MLP neurons of a small language model. Each row is named by its layer, matrix (up: input weights; down: output weights) and neuron, and shows model dimensions 240-335. Each number is 128 + 24 x the weight over its row's rms, rounded and kept within 0 to 255. Numbers have three digits each.
After each neuron's rows, "fires on" lists the tokens most often at its 100 highest values on Wikipedia text that the model never trained on.

L4.up1080:125107183076146152125122151136133154137122105124084164141168103102142125129093142129165115138135089095150108164166177143119110130122123102137130131122151108123104098151100109137092109100149144151126164117148122102158109137103150139118127135145120139171102136143132161188096123099142135130
L4.down1080:104144148121115114131178152107109176123096106112119139126114113163110142094098156119132112159106104092121079143151137176098112147132093144103110137159124132117119151098125096108141106108162158170086165126105141122140130115145114104094112103090109133116147128089114136122130160134071131138
fires on: "ed", "p", "b", "age", "e", "ment"

L9.up84:153113111090149105135162126117116094115161096153143147123131116134126133106112177139157135124093147168139129138107132124167119151130127115152164148107127094164147146058100148041086130136105133132167110134097130121107188120120129112110087098152109106142133155150094176092134132126097125143
L9.down84:140101141136186130110147093110084154149118113128136133103102132119116154109120102135174119115080116163146120116129167096112129162124124110164117127125123118130119160123153125170135126142110145128135134082115100137165140106114122170098139188125096099123129157097143118179137100142113117114
fires on: "al", "o", "co", "O", "tro"

L2.up694:130162162155085123131082082129104146067144119132169145151165108092149105108084132125078142095138132162127147111154095171145174141153124132129071134116175117114096154111130145104118146109128132179148121129127122135125140155128128128123115106118162140153109095126149163092121151113111106140
L2.down694:095157101099122183152154136097092158135110135135121141104129093135112103168105099148142111081108109148143125114146149124110139154106115142136159067111079107141151189126142141154082123144169145123127077100141089142122131124107125138092115141142138145129129152106156108148122093130127150085
fires on: "i", "o", "al", "re", "d"

L2.up45:158109160130136124136128171182127125105088153147107091123119127149160122095171138082139120095146145119102088152131154159144096144149107150086084098084152147126101127143179160129120117158133125124131144117146103092117124158130129132065089155110143162131106118159120147133125171143086103161
L2.down45:162113097180111101147146107121118179130146131114161177118143123129132178144143147121121124129156104190153095133098135139169158158123118153109151133112096170103151158151092145127130141132144112110141157134106107123139089136120148109169106133169093154156133101121100088109134153114109121089
fires on: "ver", "ar", "mb", "er", "mer", "ist"

L4.up311:127143141136121132141167110121111100116144144126123099146123135105177075105074105102151130161145134140138161179113152087132152126136170112130088128142096162127114116177129133150111127164148148144062121136147082111129132128134147113133147130096141100135157109116105152133144181149124114135
L4.down311:114120138133159180124154110131144132128099157154121089105100152163140107158135155157131116130117113088109112096154171130126181100124133126139137126129137103113144168120126145083124126142100146137095108108113129125142164160130181120133123118198146138096146139138091137083151213103156143144
fires on: "b", "c", "ard", "k", "s", "se"

L2.up987:153156149126126124144163109166138140143106103134125077136117135100111124166096103105138105124119115097154109107106143138130170141151118146100156147138086112137153144108162113119120127156157102138107135123119128114132119094151123114110168106146151088148127123107099118157121104136071128170
L2.down987:152123140121107127105130107133110134102084122109114111127134149158130123121180161110134112127136077075115138109140102119159131163147131114132108125167145142139131162086092108124128106134144096178158131138112116096135060114173136160146137128161168117101104136137110135152175152131151132108
fires on: " con", " Con", "con", "on"

L4.up431:112140141127129176117100107068150178163127105084099152163127134142093109111105139136147120116150086159138130109116129099170169103167153105094128163102112113112138121149165127127108108113158129111116093113135105106109107110107150147102129142095138123142119114104148167147118147123107143143
L4.down431:148124133118140127083147119132116116101124110089121080119089167161100139107101109173112071154136096129109140127097088124144176124073138137125142151134107131129144101063140103144143076150086141137126129117109089154124113066140159139189136130177154123145133105134105134110148116159140126135
fires on: " con", "con", "me"

L6.up169:106104171194102129135148119159119098125132144138128114124101125136112074154125149133128124113133152106153123198139113137084080143167103108093141128117133153174188092111155151082136092118121126164120138097110153151132137167099153136144127147097148123135100118121111058110088143136112119146
L6.down169:147097149152170137139134156109184092101101147119120136103154120097144093122089155111146122130148175109122167184088137142098114157140132129108122153083150143129196135109111126097157155112127107130147190142130136151117118140114138114157128106083147146124125083155134097140143134138127108146
fires on: " tr", " Dr", " d", "d", "te", "light"

L5.up101:146150114111102099139137137127132126076169151126102088133129132091155169120100114159130070131170119100073136117154146134124133148088148143141133129094188156084129156113094137149125152116103161146158133099118115176134135130100183115105106108114137132144130153144143188157170128143136122145
L5.down101:127113131137170065142137132157072161186139121126146129103117117146103133118129165118140103115104150136095096123123143124116125143113077131160135098127132108181111119106129175100149116114079133140133105134121132164147144129113125150152139107142129111163177143122119164124153157123083113114
fires on: "-", " |", "s", ";", " ", "ttle"

L6.up1123:161136119135098148162121119136140173111169133114134101123134121097119178114158115089161085163098156108126132103141163113104149176119164127166156107146138117098155117135121134142183100164118104154185160146107167179139107084141100136151096110094113105143133093127119102069119078091143123137
L6.down1123:158118112173063135159109149111157149117139168122140139093084117128153134156148146133061138169164137133144135086126129131120134127079124179094126107118116091113154148109113099137117153137139144134133129159120173112136141088153081133126151116068118107124130158141136152076128141096100127193
fires on: "ly", " or", " and", " in", ","

L6.up900:120133132098135123104116114132121142161088164121127127087142160116120149135150137121116123116105088167127135144110121113152084145090121119156124144117157145136116068142125138145131163136172163150125156142136129101158137093145207123146191139126162152106094126144120100100101153079168141112
L6.down900:116133118114112100094121123111135141108111111150110134149080169128154124142083134137135139112102152127171097191107109133116131110137129134124114165113100165104127113138158117163121107102096137156142146130141124091141147126128163121109145160142135123116120103137145111129117121130136148151
fires on: "ly", "ver", "ally", "st", "er", " un"

L9.up125:103158145129188123111123130130122117158146155134100162075118123106145125146095149122102127125091111130128101133177106098109115155104165153112115155132139190102159154101151113189125095154142111151124139113118106150161104117121139145103145145106048210159114112139105108136110116101145094101
L9.down125:105130098135142115143135115134105084105141091114116106111131100172144131123102104102123124140120125165108135110135077147138118121119124121155126114091146136155157152111094157157124140157175099153175132128110100113110120119127101114113127118089140109136161077103090151116099103172163118120
fires on: "re", "ga", "e", " de", "bu", "ug"

L4.up711:140084113102164139110142090131155097109142132109133141114103090092167123165102137105165149144146117191085139133139114115158169129149113174156136147158130154150173134131135145137118129158152103164104138071098107158137100160130143114125126113141162137132142124148141167135160120116115112178
L4.down711:111149105163108144093134103090098151092141138115171116138124136109139156121134153177139127141084177139090161119118082159132107082080137118145108121095150131129115110122116117110122109111103133093128148116128145137181134124153084116162102170088107117144099083192128134095135081137145122092
fires on: "s", "c", "it", "ic", "ult"

L6.up576:116144120124111140068116172159107166151112085140116129131104159111157141160115114140117107145166118138164116137175125105136139110147135126130134148138133181127158150108134098137115103156102141138120121101140126112158109117112170124107140143137085149159137137155164149070155168128125106089
L6.down576:139105054165108113162130134171106147118132185176118119108120138128127154164136123110166137104118073102169108120114122128165137113123078126192128102149117094135111161136113147130098094160128124153151179090133142150104094143121075165137117129115125132143128109120163121122149143127139141150
fires on: "ra", ",", "d", "e", "s", "a"

L2.up946:079091132136122103158136134101153118114075141142081144146125143138086092138151108149080115133150166118136128110096152121085137126094132133123117110091140154129119161140114168122138120102123127124141130147132129154139139098130123077071136142088158116136147164118112121094138128101114126118
L2.down946:152159104104141160126146117086128098154164144168123123163135130110157134137176140153168089116102116082134135103129195157136124170128140135126142150160137100110186147088154143144093109107116137141144108096156159136141103144119116166190147126135103131117123115108175135133092151122175114140
fires on: "at", "d", "t", "it", "ct", "on"

L5.up730:172158079118131143141150136124101127146088117074094141184140147129121113144073176132173140121149101165125145128157125078135127135134127161088099065145178129146112138118137100129169120179144147136102150147098095095132122150120142102106127152083149133101158131152089152103177159138122105140
L5.down730:138122132112116155138109149142099117122094135089112109154113098179148115154171162135127153153106132082109140129086132149140118093132158113165086119134114142075160088147162128127135138065102186106107127114105141130101150156117099120178184132146126170137183150182133124122124148105159178139
fires on: "g", "c", "row", "s", "st"

L12.up132:140119155111120090146096107110126158118176096100155121141160154140145126134167097120145107145136153107126121090139140095087108173121131090162155103138159118108113130094136134097126146100117102114144163167159106112102154169155157124149115138155143066126135171122115130155127110100111115128
L12.down132:114130123124130103179145119135125137137151089130095140105161116139133145124136168175105154112083134145124095125159132154103126128121137132146114103137149165102120139129151125127110122147103105119129082153139115102144134073121103150177136110133164093136134123148154126134177143134141127096
fires on: " San", " St", "-", "s", "ite", "fe"

L6.up105:098117158142128107142103172145090162150152115139119119164130148131174120155144142085153141124182147133123121103104155134113076156153147151147157097139172179148133132149100123133135132121152136159106125141164153116125094109102120102134087121117134102122154094146125085174162076139161125128
L6.down105:137116136126138122100149098134143136110116156167134100137142097133157135123130093179142135133155131171122110139125101112092135074102145111138110110159150136103147090099152115100073096150148093123122092165125156153137173133115114175090137065122115126136102135168129136156166130130119144106
fires on: "-", "er", "S", "s", "re", " by"

L9.up927:104101127106111131108128100161089085101119113132140105111151116178147144116151099118154090166119146087164106190140095088137122155118122119144168107124146124098101138145114124096094112115140066138115122139160089127134075132101085122144139118163091108115136068144113137132121122118158121122
L9.down927:114125113146096150175093125109144166136115153144130110082125119077153092130118140112146159136175155138120141090155126126114165127074132156131124103129101120096158152117145138128161124129103178149139101094107166127121127114115158134114139103135154140110123121154157132104134119144134123113
fires on: "s", ",", "ly", "ed", "mi", " to"

L4.up810:108128110155149122133138169176133147101111075134136098100130171105157176110142116136158144136119161124134099089145129102131139143107130125151104191114149089092126147175158120145134132141161142123116079105144112107143140130130178136122153149150114147168097148111134113119097130137158135111
L4.down810:129122155155097089071155112102127156100087151093133168136142134126128087126136118144098148107083113107120111177146084117096158126148145124120102125090154150150125134103103153123081133154131114083109135137135120108179097108151133124112118133161123116080136134124139141104107112124152130161
fires on: "en", "est", "z", "st", "er", "al"

L4.up367:149147143106135160116107117127121139069154079109151117122070134080135160126173109168060142132129172104163109125150117125137103128118133144098149134109141107141121120101113118103079178190120162124121115142142135138155093098135099137143127088087134123124132133125076128135173101125133103109
L4.down367:090161109142144100134140147150161177139123162127118140098155105138122153091152115150146134116163120080125127110125191147086154149100103122139104089161182156108135135079163123124098131118131137110115123121154088122111081154098086142120152152158146166133114137117115125128138103106090136116
fires on: "el", "ma", "e", " A", " 8", "ft"

L5.up371:107127125151141127128151130123128138084143139126110133128098124123124159139130103102125138107140165102166115134140148128159150123118093156091121113125161141121118128177139136122146119113150163139090149114178148109121105150101104121139166135144132160117101120108153118133106143088126073161
L5.down371:142153101145121125119165151133147144115124124140122101144109132137152160102150107086140155125104117131139092062091119126133141133131148099105071164109122123155126116129151141153109133111143195131149133130112133143114094141094156083154097145126074124119141109089121092109143124122123146142
fires on: "w", "er", "ver", "nd", "st", "b"

L2.up360:144112147136118145120086135140127115126125080105129144150122126155163139144103108141141117110114156090177122144144128094124127100081163125130154096104145109126110135120112152109128103163160132129140123109085135116097112115094138126120128091109095145135147162169132135166157129118101167136
L2.down360:146123115153119125113151132132144175118092165138103129128114094128152103125100131124197097153170107117140122112096155165083131134149062132113134131125098144127141139146122121115109147100097165105096200129117122149136079132120086125114122134090157149103124131135113120126116162135129152147
fires on: "ol", "d", "b", "e", "land", "el"

L4.up1136:163126137088158141151122085118136147184163162077130119125110135105153125149151113083137134125147091105108102146105091113141079099120149137114101126135140120142116112138101096063131118102148142159132149160129181115151101106157167154110158075081143157150120123106126121113114133132104094127
L4.down1136:128106107162163090140118148088108108153129051121093123108159136111102141080121145139108123124155088140099117105098099133105123130151141142189095153167134137169093154111133122119129136156096117122161130118141092063138137086129144159103107132168156119132127137159140087164127114119097143119
fires on: "t", " is", "che", "y", "e"

L4.up74:115136168144097105110132092113129100123119127146110146105110170163086116126132141127127122142168099117114115095140130166134139152140173114147161109137130133200139164127130150082134113141114126121129115142145124115138094104144132134140119148115107087113102132107116134118162112071116141130
L4.down74:158081115137114129158143103118174063125129113124137139156128150132162140149131114146120135073126126134156128140117166171146153100152175119105123130135154135113152139109158112154111133111146107162157147118104128139147140105103127134137076087172133153139151150131125109134122128152119101161
fires on: "in", "g", "d", "im", "t"

L4.up647:121096100147137114154125117143114125135107154151079154123115121137105160083160182161101152108157081106161120121128146088150127122138149123125120136144164079135141174101139130120121107134126111132132156137148112125115148094106159130093140119170147123132141105129145160146192158095153172140
L4.down647:088146165109156124158132115127114086069136097099137103099143129165119123111112146132124115138127158157123142090114046145161153104102096132141135158128088142197138129136143131107140109149138107138117144162181150138162134140129109134155107140145133112133149107122130111122117094107114154150
fires on: " His", "al", "ome", "ra", "us"

L9.up1002:100140133118117128106161147099138137120103125147171135143161090093122110131145063115154121145101138158173107109148130086147092154089156144182162103140097133139154107175062107156167122118133161111111140114160159173106120119073163134171116105118123150109128136162118116123150151157124133091
L9.down1002:138130140150151122081106117130121107118077127135161121117138161151121130126093138154128117137151116121131114117114160095157101107183137121152137080175118150155115130150152106128150117124118146102158138103105101075127137112106088144136147147107169114100097143106057119113110086142158077143
fires on: " a", " /", "re", "il", "le", "i"